Part of a small language model's weights: 50.5M parameters.
MLP neurons of a small language model. Each row is named by its layer, matrix (up: input weights) and neuron, and shows model dimensions 112-239. Each number is 128 + 32 x the weight over its row's rms, rounded and kept within 0 to 255. Numbers have three digits each.
After each neuron's rows, "fires after" lists the tokens most often just before its 100 highest values on Wikipedia text that the model never trained on.

L5.up1023:125171098133118069057115077092098129078072146070081086154113117183113109162124081066131167151110084126136125166133157135086155075172077118163149180156141097171191101144059241178117141109147133114044092108111146166077151152144115099120122139187110072161170112121078151146111090165134083156134119137197153110160120132127149125152205132168157121099157128154189174145068123113146143119207
fires after: " ", ","

L5.up1776:187135095135157099195129061100076121120072133116127096096088144082121128113095117093158136111072116189126157153110136144174077135145159144150174119106127138136106040196138115088133126132123142162106136129050135102102197133181150164132134167124136141138108107129151125156148090139140087137199144158133143069102152161140144140126128155143134062127129192100139066160116128129156155120115
fires after: " ", " |", "-", "%"

L5.up1675:171213170114069127126121096101101144140096098132118138166139091175118165125108075164135152090135071059170133171095133146123118101151104170159123118157105143142128136196083122143168097148140129129117096102051104111115124091128115125101111130187129134140128121061135136134105147153092062171110008151143112089106129150138136119111101089118142099139097124121123122140153067091140095107133
fires after: "|", "\n", " Ka", " Mc", " There", " there"

L5.up1812:149109155180154124104133092098120083136144131121163082169093130162109129144143121127166083109149067134139109148184135109095100127133131140118112095101169156104149099169166108123070109149089149112129097094165127094085185073115178168095152149171083101150132106131142149128104133149116139050208125133090117193130113106103131127108102155131139065132100126075127093150070086114128153113165
fires after: " a", "s", " S", "g"

L5.up2993:090163115160154134144129115144091166125144116116120092139123160186142156162119115155125087181125119145148120124139099172130100074113172111101133182151194164133092079078131148131150139133114143147093131145158100132147100125139161104144158143120132134113150103173205093159076084086133099156124124190091092059142131098140134192107145103172146097126178087176147128152124118143157114115091
fires after: " ", " (", "==", ",", " Ne"

L5.up379:151106065081144142094130061136129139108108111138146098150092159135114181137164150165180097102109104080150161123138252129076060150148086117201153141104194135161093088136155092133147142138125140110122103176180097074122112114110149066107155129098165127094032076107146159172090059134152137178111155149118049211104030120159192077066114146140110142191100086156132150135176171131100131131112
fires after: " the", " in", " early", "9"

L5.up2306:142125135149196148110151115152093108139188112109117096164165141145184062157100147126108103071118054065135080144100100124129150120196106106192188155117105112133156099180134120164157040092140137132124107144156081123140115113119097096140133098132112146105065210121170128132104121138188081127084096165079104148125110196162144159099139082114197156130119111219145101140136116186110076115114
fires after: " in", "s", " Be", "re", " be", " Is"

L5.up1904:129151155083134112144131085104112106126174126115065113134131121123127134137141105046154242132111152129118167115128091106117195138139133132179122166184149142166097111176164196043124042131104125133135111122133113100097099121127110136099137143144062162145115201186135108101099142165157098087103139131169079103122154121129099103140114067106116114115068149135156111149174119129161172127147
fires after: " ", " ("

L5.up2154:102089108054087112085097126095087133108068146135136114072071122075074134121138148117156131085116123109139156125103093135166135132151197130196125152174187164141151110165088147119115103176133117121127155151200106121119174172085176111093158078160102108129050115143178103139118132140094150145157126176139127097104155065154107098110161072101138022116143160168196208163123154176108138112144
fires after: " ", " the", "-", "–"

L5.up2794:149187194121067139143151134089094089116090105095108139130124124112134129126085161195086136112150126144107099129127190137101147085131066164108133166115128129116110125143116106147126149192082107144162208138116175150062184145164157158173158108130097108145114105089162121151117126119124133105124104116127162066135145145162142085142097053135214120146145149155156125124136132124143095036138
fires after: "'", " Wa", "H", " of", "A"

L5.up128:152122112119136194144104095111130103125132154106127113171070094155161127177147120095091171194168150108162126164120119111111121093104128140152157163123101148153072138119127084098128152157104140103088111104106110089145195152102131121103139125076137123109091157133150131146039150089103139086119091175161132072172120107115188128116111094137170110105145099163125183163149127134095086085150
fires after: " ", "'", " un"

L5.up3157:076151104095137129137107060088111085150074131130087133167086106181100070119143048123126203107102109105108134171105130126133103171168175155129114159135105157175152097092110177138121118153109137137072171172152086154080132146131143150114142141181144097111099136154124159097165161127171168148171116139138146127084170150128130082168018105131209110112177158205215139145182132007141144129186
fires after: " ", " |", " B", " A", "th"

L5.up226:135142174131074055068158153109125101118133138131170115127093087137104106178167163108113148108105057052102129115087160116139122114128174161138178149178112208064086155122111125176106138214165122106053153155172107089073122186110156082111121118125123093104143178103152092162116130090182049118144118124127107149120178132160119121059117147117170144104159147161122171160101162126155170151149
fires after: " in", " the", "-", " of", " at", " "

L5.up764:135184192078156084149144071095106116081089118100123143134065065176098128086178085093168126158110127113115116144105151171149163116174140147175176160161132129115125092113143183164136116154110166128109156143105109092134135111117149162150111099206125136100145132156129113105118143151138138117153157149164162106035126110117148123102113088113157056140083144180139139126121121069153152091156
fires after: " |", " ", " P", "|", " c"

L5.up1646:162163102148127144091135087126089059086103118138140078105133185183145151150114113122157118213048138086164136142150162068195166034133150122090155135156143133120140139115120106208043072150089173166140129148084125110129164094136108132096174165148087139103127139155185114211130134073106160044121127120120131098119143065080178125059106133121116079139104144194078161152179122136094215179131
fires after: ".", ",", "G", " and", "==", " where"

L5.up1147:082161125134087090133119103113093145186150114130164074160111188183118185134112097149131152121102123100151149100145120096125250097133153201084142125142145174141131076122100083108108101133085114068130132121141158126117170145108116121095141187131109105134115181150141122184066084132116078081119149147135113140117114120097185131162073141143094102117138116124125172144099099098133141118148
fires after: " ", "-"

L5.up2654:143145125115120114118135086117124099151074106146090077142059104122087091173129082254138129129103086067120149060121144127091131115142148115140135124103161147144137083126132146070129118133110170151041115164143138090099105056143103101093225111130142092165095136090146119150136143079103086116100155126106136068159094120078152155110153125101079113176137229090147158149144069111135092154163
fires after: ".", " at", " the", " since"

L5.up1933:192091149127132152171117130086116112154161188124123103148096119101140139120137087175136122143110102164165127148136114081114139113133135180103164168117007083187122092126154104155106072124065112095122157136164204108079149100137107129180168092113111190115075094079153116205097157152090125150171121075203115067120090110059141168119093134195105104093153133133131164125102101073095117085171
fires after: " ", " the"

L5.up2508:112101173079079109139152145126122128170123114103181120142096147116143131163136094147132195123134161128167091113123150135080221116107133140185146125148096077166112127114173141064147142121098117175102125120128182148110191096101097181041127132158144177002153156105100170140118107147140116136092115146168124117103087105147156135185137146147182046094121164106172082176159101144125132153128
fires after: " ", " was", " also", " ("

L5.up360:130195124145103153089097125133136161053191149134081113193132113147107113147094136100096177136148144136141168120146185096138097087111114118185149136085182116103126107152159130088163174145154136165127148107184129141129106116129081084083134187107107086094087131138113146112124095149129143188129114154129118110084104127138159156123135154161172163148089141153096128165113130111173171113127
fires after: " ", " |", " he"

L5.up442:186145131149160207126125125160096142108150098116167097110109106144104152180087138140109123120121104093117140051083154118149138099103123136115165200138083098096157132127104150114055121157089111158129164178161165158139182120092125112102132120094101157133112133187123082159026161113138051086127097124134090155113119080108122071080103143102159114139131115148177142130143091183099091122090
fires after: " ", "1"

L5.up544:132091140095107152110188128125113125161142152142165097120120147150141110157107084136128128114059111138141119118136148127107148121136104136112169165136090186102124111054111110168103161157120106065077096177185163121156149128104092057116173152100157069131091151061144130113128114099134127118079117124086132146115061144123131155107135109145130147094205139154151079143127181175103130153112
fires after: ",", " in", " In", ".", " ", "In"

L5.up2069:110155105113117134123103067103136098149103199072109113076129177138110109192226092127089119116158142164166137153122177117137111131159155113166163206112112171149170099137181145147201124144110095089063131108148162143084129161099115134107132117110090165132049154131144125114060162176123131108093154157123113128138111174145150144138119085129087121125172180110110147173072142115127101143124
fires after: " as", " As", " Am", "as", "s", " dis"

L5.up3143:168224115177118106148109137125131174134139182116150138153067160162139182138136192134129145119120101212155168101118142104107133114144185148166141172194085122122153103183130116151126076150068147104096126153119153153130155141116120077063148111131128122138062142087250112128109109152095117116182104094151102134164091140136099124087095151129117163145077104194165139148157111086129169063125
fires after: " a", " one", " re"

L5.up2274:077154086106121143103109123084073119112094163074119148164128078112093112168113128110139120152141106098130103132098097102091091118154127141155175175137100152153136131123091140149104105121124124138107096132125144131142234139113104129100140132179144132121126147139102125152152191167149064157081151137176139155047143117139100150135146099141119075124116163149173161150104138089148160121124
fires after: " "

L5.up2787:116075081132151056092117127117051150124094137122130139173110141109137114101100171162106179146049147187144144127095144098139136091175145114136113126135137153170104108144092192086108158162151139127139099132122117066103163113143125124168123084150086120139089117133119076137064102076086110152042164108149124167124115112108067069145127116087082109132123159161167108143094128201142076086160
fires after: ",", ":", "6", " |", "9"

L5.up104:133108086092094115137086105113106126116123147093101120118004159111084128116134064161165082143109067088128184199174154121098146114210141095145178107117107176191123115143162109167145115154084154057103165109109210133088142174154148142117109163115136146062141100106136093137140110130108175115107092111161113197121151173129175109089081069039142090234137143133136046150185202149132145082118
fires after: " |", ".", "===", "==", " —", ":"

L5.up1254:087140113154122081123114113123103129131153174127134102173096131166107109128131084122144114174123121160108163105095135121115145132139130121165186178140149151174070173161097122132069133148090041136197112194132143151139106027134104136078188134137154155178129115070128079091094098155091109094076092141093100174146097170077148131160129156136159120148156130161121180157081090150136111149152
fires after: " ", "2", ",", "s", " Spring"

L5.up995:174132103122101110090131110107070140141095148111071135140109169105164091118171176097117160132145107131121162117112158135141089143139101143122120180110112131127152108166143136150138178177093085118153140165115084116074126099116181122130140057113145095150131148068118128120113141082119154091074159111117090124156161119057148151118144110114145154095147129121159150149167134155203124104133
fires after: " ", "-"

L5.up1199:128117092113133159080093132126148149137125139150179140124103155101022125166077178101131150092076083118139101113176095114121137145156115149192122207156062136134125079148156163115173175166186136068097149132138149117113201113158158163110125116222071161166099138091134155099123175109073104105102119135159135124136097123134203077121146118155156116135062117142146148150110127139176174088119
fires after: ",", " the", " was", " ", "."

L5.up1531:175152105144111147139104151138068170118109112113147114133114132225160117176113140178166102093142146058191199105090115133155160141152159149155155125150181108150128090120153120135107114210183115153170113032054119097110123121096148090114074141120100137124129130092135102128160096102084052210131137125144078101124094160104092136095097147171100119159108143129114109175249129099117082150124
fires after: " |", "2", "1", "0"

L5.up262:110125130084136190117125066108111120206069132139151126147077094148143072175112160140110145167175185172131159162152162124150158073126107152135127130141174158154035120178097132123118140162135062155100161163141189125073115150147107180056159064108073123175110136121100116207148143106113103122130109101143153107149057151114134094145174114139156114128088103095148134139115126101227137091179
fires after: " ", ":", "2", " de", "."

L5.up933:207124116120054138047093111099143140107127148108095112062105194136140130158097170091170156137132118142181154142115056142133134115149118148073187124158131104166133110131087124119068162138070125168096147123136148114153163112050147170080123182166183052136061141135152123094097136059114088128125088113081111131111089109125162123047140110171095118134048106164151121160149109119131131136114
fires after: " ", " un", "-"

L5.up2631:144071119140101135129165122098116118126128132143144080142085128150086123132144114064078108146144148141170092107115135115128109179139136118163103166129073142084126097090163102203091140128092084076141116168111183144077115122098149085126130080136154136134114129091167105183110183140134170167107133072146069215163137117106112155142104129128132127158152132138103172137093125090119174101133
fires after: "\n", " in", " E", "N"

L5.up2377:099150150137143148153141126108112133188129144143127110176151173130075169139114142096190083071106140132124125126137125127148162140107134145132150154195127055173156134139068113167084107193113175190094127154148137127112148092073127164103117113124134171135087133097159098156112172136117135119110099107200148099119077087132143147134167178186161078133146093138151096153140124145146181091153
fires after: " ", " in", " the"

L5.up123:097137132128105100122104120134124123141150167136063182086083122159124121125140188156135219129126097116122155102114104086141117116133151124105167186177106116148087128120149141114130100154042140173138152107146162130148144157194143155103132134174095163115147091106105115131076162150156080119136105090149079095095137100051180128105107132108151103175158072116192129127113134133117156133143
fires after: " ", " C", " G"

L5.up3022:129133112108163191084127113135102135167124159137122108097104119136120122137102140134132126051134162126115123125102114170122096126124068069155180144178082055144075128078106120124148194117045092143115073117125133110121165147150125129148134168179138113173129140149146087100050170068137115137123115131121074164137080165175130093094160129155136073165141107134122143125103125172129112147140
fires after: " |", " ", "1", "0", "-", "7"

L5.up2007:106121105081109151123139162144104105154109216140132139142028074129112119185144110116132134122141069154130147123041147172121117084160137117132127130153158144074092138129139113167158146183097152158096157146146117074171111150138144081090142127101055149099148137135148145116148101109109108130140129113147049117120165093144163141110179054080119136149106165129141086153087190085150111139131
fires after: " ", "==", " |", " Succeed"

L5.up481:109151155162117126117138148132133078130108126086112098157130157132053075134154090132139146114153119101098133134209137090104155084118080111140170116161117192154081137098149201142073080138138081080122163149109176183152154156152103104120190140099084097092119148162106143143127092088115125098130151124191146182065095099128142135137091161114118079138141089133166140153121149065108110091173
fires after: " ", "1", "2", "4", "5", " R"

L5.up261:110149150093054160162104136123139159108108173116143116120142154123109143152103133200128150111132123132175127081116162145072151128130149094140155158132094091147097158075113140104083060148109119176022097095126142106133181150146114130110171092121094088161105120084161099140110079109120076090159127131183085086138132143130131164156087099120119116147148104196146107159108140099144102186118
fires after: " ", "-"

L5.up2083:134105112114158075127123095128111110157059140138143150089108159118068105091180081154116173171128116093181163142149157095156149136108129163121066169128130135080091101122157129110192120141127106087158090134203095136091124138153159123162192156144086158134068116138142128143111173117103067114110094166186093097112148121133178135087105110141136095114119141121130121154089078137147078093089
fires after: "-", " pro", " micro", "0", " is"

L5.up1625:088124116126153199120164145115154085113087136135149117157093119109064150169123122154113164107147122183128140121104138078118121165133045126136102085142208183180156121126128139113092161165142130088133174146169117116079156084102147140023118130165126112120144154187137149148149097078114154125082162115153118143092111118109175088135119156123129085103080182134195146127103165072160121158149
fires after: " |", " and", ";", " brother", " /"

L5.up1225:174080110125147139134151162163114135068139091136121148199109196111098087185128160149109177153144130104142133123124102170152103130090100189160168134137132123070106129138089102162168120123111118159150154088101139112107184148116182129118161111109141103082145117064139160160086108104139083185135115168116088108125097131130160111091088116171175105156045119187139236153139168148120101069095
fires after: " (", " |", "born", ",", "1"

L5.up1565:122164115093119202119168103154171130136119107167145146123156089119128087127169062084130121139180122150135126108120135150100164143128076082207078147096175133152121159150096137120119159192060119119113124106114105152092121118071119125030175070079127085036145139152160138127123160146158144135066110127139123105101121142175175103110094079082176115134125097172158140139115147158079123126104
fires after: " ", ",", " |", "2", "\n"

L5.up2962:148124158124119192111111147034096082119148122104118136174117184129074123084139132233100172088073084117185126149115122040152115157142100103112117146123095157207100162105137195164160151186078176124142138197099143079166113109138136112101099142155121111131087176093122123113130127097137100049148127138117112130172130130101104159148158168156152131125110155141146185087099164127112114143168
fires after: ".", " that", "\"."

L5.up731:121155133118151116118113094097139121186049211102085163155075125091104129175152138122123173095134083133115128179077145185130181131106168121165148181141091127163154074122116131091166140141118132141105122096122080159110153178106161131163120153174113140117137117134106095118092098127124104125160105109139160125133120119153114116129110143105154104145111118151156059149078129031173134159134
fires after: " A", " O", " Al", " Ca", " ", "ac"

L5.up1060:105137186111172160100131121076121125086115077143135141130100151105143095129123141090144110127193113109145114097118180098140116130101139103115174124173182134131096139185103145134199141153170098079114093136152156091101176183077102112120135111123097140080126116193124133116110186105126145107077092128069099125119127148147132082165138123143126099183105108114130101149074187170126043098141
fires after: " de", "-", " San", ",", "–"

L5.up127:142125148125125153105123098156101081129064160121070113162117181148107142142124117060099129160120119163123108086137161130140130113117127123134208122098091115105135117058153097117114144110108108199153185111152091102086138175142111136105152133080152095122110116116119138118189158121179116084154172078113088123108142097121137167119110104148092164148150175121140174150093095103149142152139
fires after: " ", "1"

L5.up717:089171105093125143090096130142150109134133131128101139194050158163143121153081091085148171094106179144133094188167196083098128151135106156140101105145065132163127135098156133135216169182093108086099204169153092104061148152174192140101127112138089131065086081164133187092138155075103079196090121146188097134095104168164117123107096090142188098115095143150087129156156142086180148125147
fires after: " |", ",", ";"

L5.up2366:129129078131142107138133174107114156116133178123088145139162137146109214175135132131095109111173102170176168111161142117122086090110131092127213144140132150122142096128126107151137116103094113104142161117136143111115129136126109166020147132160077073141123173155148139188111135146094079174120104109129138092057124119059130186141170150162142163110153123169159173177126159117134048169121
fires after: " ", " as"

L5.up2992:137118137163118048108135155118110129129127139096137144132070112199107156111068049130100150157129146115105153123108131167101176128163154107161134185099176114083088077124124123152040118151097169142174138190129150164109184157100120162126206123141166098127084186136145110172115140150161119135165099175123124126073099084140115151133151095127126089106182171093161129155130091114120130074142
fires after: " ", " c", " C", "C"

L5.up2115:130091149144168062132113082090100103156101158124146131124132136145120135060093105072160146149132176168147133137109142142151131162123143162142163134132125152147122140196196110155086066137090120141148193146115100092151126144118134089148174103097097082080112120109160063142101106119133134083129162133197075115108156094155140121088109157159165138111205169140160131148106147130143103106111
fires after: ",", " ", " United", " North"

L5.up892:136138134076150122124087104131138117148124116145143096152113096083163140151098194106086164053087153183112147080069128202153110134102098213146118148166202175141092129096073142146153141212147125109108130152151190078098091152128116140110104120161144153109136083167163127158121131068173108157110091172096032193087082165147130178098118108107129158113153115194106160156079163141124121137146
fires after: ",", ";", " the", " of", " in"

L5.up2149:168146037092161168132143119125111107150056142101091130130103128098064127189125095104177138132146089151155192130123143058122085186117104131162181134178110119181132111151123153076116184181065079127130131078135150099095197197162130119106123109132067115127125115154114086092153100112121094112135159167193149132089133147124145096099145157129148156117073176125154134148135101091198140115162
fires after: " ", " M", " under"

L5.up2425:141153155123160190101150133118131085162084194103177093152167097135129119124117113164091087128093163182108088106114163102090124054164077155108095154137147105156133123137122133157123188105139076172101179145116110136134224096123084096089135109162181093130095158100124144156075134135100093109095119138155194082097109176142198153150090143162155139138167150104157129153110088125138146206090
fires after: " ", "9", "1", "4", "0"

L5.up2535:074105167127129058119065025091122095155141160116065147121123082112133153103149101124068220170121178177144109140106126117107109182163145089139102135166110136137125104097140090084071107147064103178077110112138106121150133100160141111102142090202161109131145114045145121148097142128168135142120134100102076153111118104111145126124060141162146052140118100147149156143068123100130149107142
fires after: " F", "th", " B", " A", " |", " All"

L5.up2092:147133086081120113112122068115061066108072140112151106097104194112076104060179124218169157124096103130144106154146124164102159169130112141206200171154138097190140116150166096127145138168089116116113099140121122087131094113095155152100176135171154108149113231162146093116118075158123081106149082109151098115156138142116103128077116126179091072142111093151150116151113069079106112099165
fires after: ".", "–"

L5.up2670:107085117135122096171126093095142132143126203133112066133085155117098157115127175177144159150126115128175125135166119101147161088099105125149167202133148130164053106181144144122104169123111120148095129131145105138146136083173139110080129085123103178098165130140124081129084121081110080133178123141162084078144133111160144164150143079152177098130159196196133111140152134108119153114134
fires after: " ", " (", "\n"

L5.up2609:162120115130185133141107112155163129115137119110128113159128130151148118081121086123108142100141125102160155149126149092115126115119101141181123124193015107141156155131136104117173117165047107107073145153144110157122136089130182111108153073138164132113103094049158157126119143143096080145144073179175090119130113080134138126071086122160148095115092158137084165118147123162163096162186
fires after: "|", "-"

L5.up753:132135106132179069096119123098108159103090167102149151191160165144150103093075088159163121103080140150155186098100126144065143133177095098116122119137112117119115094192155087093116191126167107161144171158162111094133110118136168159127147200140140153168087118129133156142057156139158067154101113133099160116076116120119166153132128033188113135117132093114175096148148151193112134181155
fires after: "9", "0", "|", " the"

L5.up825:085138128155183154143109185117135118100130098110128179111116124153083131114068048145167111156080121071160112122115079123164073134140114177117167109142092155087096125098138120145135123116066160123133131155200121168116226106118201131102109144184184128168135080119144153145111148083164098096167093145115071207127136096146171090097095128131128120120128132105193157139190140202160127175122
fires after: " |", "1", "7", "9", "8", " "

L5.up421:152195149143131197116095067091112089120172121098165093147125126131088067144135106150098176092090148103136086119138079153136180181156136094083132158110151145138164118161183108128145088136100132101107134130166165094123122127161162069083133123143142106150091141126149089121167114000103137084087093141097141130161106128133067130102056135108132144175101152177129112169167065107175091086138
fires after: "s", "1", "2", ".", "w", "a"

L5.up909:208141134119106123117138086111116110148113056123097115105108059145075192107157145117105123083128115142142119088088144128177155094136163118124117116151172189123073113114041078150083129133171152138141105140120139156157069117131175145117097118147079155165142074098133123172178179107189107176183137151128163136172137116072132114078075062157134059090135159124161178139074099076106082140171
fires after: "1", " ", "–"

L5.up2206:100130164169109093119129078070116106112125118117135149146071154130136114067050132115072114095098105125139106194177194080131103102108095152200075148147089094165123139190171139040159083133127124042111155131129103135126115155172135160156139164126047103105099145150094133063100122162142168110110074168183082142117125158153119143110136086113169111111101111143179117147129137114086133131130
fires after: "\n", " is", " ex", " the", " a", "-"

L5.up2849:113119142091163113071172116151092109128104183156169060123067126125146150153105135098176135151146061157109175104188143108145096163169147167145143169111120153142075095119125142115127066136151151081080089133119159092068137090124128135179179135112122133115099142159130077085179174183177108053117136104173088192097136119100171181097121110095136147145111157160134142130157081122124112116216
fires after: "s", " S", "S", "m", "M", "mus"

L5.up2168:119161126105104103083105087132111103093131127146156105152104155100132139133130178084080194053066153143103161153104199145091122121133142128143128123143155180143153130111087171162123140129094117162098127148087179105115106055118087154141186102126133160111127109155139108119104167096177134103091141126092077181122098156141124148101167100114146155137116100152159122102133228138154127121138
fires after: " |", ",", ";", " •", "-"

L5.up2210:126137183132125108082098080077149104129170106114142138166126063087136054145147089077112147165153097106128118169168115179128134169117096107134156137103103118132114104186181147089098140104025175113102102078123122119091099081166183088058142132138145066081160123170150086098157152123109157106065093117106138203088120179153128144042145111121146116120147131159158186144124126126174150089158
fires after: " ", " |", "%", "\n"

L5.up377:094119155144100148145122139155098117119119183127115067135087134151138155131138160088118151190150153150101120121097138074128131126100178102131153144190174135157104123211089128109111156117110137122105165180159195117104110126066109163036155112112106156111067161078188128196117170092155095141096082146144142121132141141152109097076157133122155080154165137100111141134161098127157169151113
fires after: " ", "lus", "s", "."

L5.up1529:096128071068165105107086122071137158072130141079134095142058112197151045131127160155156140095108130138132126119093180124125138124134162116134184098177102143160164110124194157176157128146112120099034135212165155098055144138100159120110138142134085118097095103107099099124119120125092124158072120120171098125119116139136108134100117134149132104143143115206123188171133133106184102135117
fires after: " of", " in", " In", " de", ",", " As"

L5.up1251:127116110116152150119097128096099070091137157131225109089119170143090130137103168110123114111092073104163162154157148133093106129099165100139155194113112137144152091108137154127138162172123000095097146110111074113110165117163163106119115181226158123096111122121130128123100163160133106109109133130137107163125110126174138157071116112198152155124139187203137145146147115135119181097175
fires after: " the", " The", " ", " |"

L5.up748:125103143172120154168143131116135133160133119065107120187068153124158117205077133164138100105123136134121142132107126126080158133083106095144135156121097195104204154117120095131135081175092157144114093133181133080200201105177101130076158131094162139152128103148164145124132162095145079170136103172158120136115158154097162138142126141135188085115153082120201113162135152135095136129112
fires after: ",", " (", " "

L5.up2043:181120104112179073172141118149122146095111107097147103186128079155112133128126139154080167103146129159116123127143143129120157141097112149139149131130198116136139079165145191119072086163146146058165183117136080118117109121147153115136170080117101154100154118155190064132120138160134135096124153140145122076046122147140116130076097133075169123159116134171133081138147107152166105081148
fires after: " B", " L", " U", " W", "L", "B"

L5.up2053:119093133101165151133114090125097099149139121135123112206089097154145103160130144124069149126133095146112085061165148155088096103127080178122164153134139108082128129130128169120115156123052077103088097113116132103092208127136127113085123153120129132123100091137168110118070153093130092121101130124142161128023133088149140157125151046110146155068154075132151129193096096172133138147139
fires after: " ", "1", "5", "4", "2", "6"

L5.up1278:108167097034177070145162074137093157107102107116140072108094099084103105190130113076156178162105116154151098105109150165111112165181068090138150133164123072130180139163154167129138108115121100126047112082200122162131133137143122112074136098094164074163143095125168136124113108173127133130108121155135080161066165131162133107116096171189142120174107092160140118146150172162142125092138
fires after: " |", "|", "2", " ", "1"

L5.up2825:171179153165131169169137126163085159146166138106089154105131165126123122148143123154094143099135142116120111184195166164173126094146145144124133105128146154153101122167137127112174100127095129145127137124073138104091097156089146142147128117156072148062120122128189109132121127081115137070108125125132130112104115139121095139125143174111105154148163142121130094140152104155156141082148
fires after: "s", " dis", " Dis", " Candidate", "is"

L5.up2644:142102169158109104131136141112075126148137129076123142104136172187106156091163094135172145143109085145153131149113111101115104128137189157179118127139172095154168121179145190105097093143078178135075125065077116161124159081182167108097106135199125133174127054157157102203125138169104151124149116126099101199160121098112151108156088185122195090116120104124172116148131110105163171120132
fires after: ")", " one", " a", " G", " Ge", " Car"

L5.up1440:120097091118066100164124138146058145020103092137105109112113184091068147114126141101146126126092133152140101109098155082111176037136077125089134088141161077182117134154160112191113116138158077125161167112207084076096093108154113098152115072086095109130114174109147151142154107070091049113134129101169102158112150064099131137138069078204127141153133135141102136137139144142195132111105
fires after: " ", " on", "On", "0"

L5.up2912:168170120092175163111140127080136128172094126123103128113069158101139120076161151131141172140130177166164163174130106086181073142196130134129189129125135131153127146138162157129153164151128122082117156131123101063112109159169220142089155141153106151046112098138077104134185158122101079169075122112202108169099161142171102120114136136140131134165120104112147107165167121133159164066104
fires after: ".", "\n", "|", " |"

L5.up3039:071137142163125120129134099121123170094114128134130153138089118105169069083147130144063165161062123084173175140152113142079137135153075136168133186127079135158108165101172158088059114159183097158101170145136117173108126129125138148149090074150113132115127115114093095156108156130133114109067135144097098132081119142111126104120094128145174164127156120149050127127166129117132122098135
fires after: " |", " ", "9", "-", "8", "5"

L5.up949:129114146137120085178125168153098108203135122117146072230129158128121136157166123107117100142049112111096136105092167110124127100137139140072100172119114154083124127104140153189121116156107144092160068082107133135092173119138102150125153164131117080176157128121114138156144124132131067065114145144178125137187079227101160123150090149152143122120084111134131091143116101104123120151172
fires after: " ", "2", ".", "0", "9"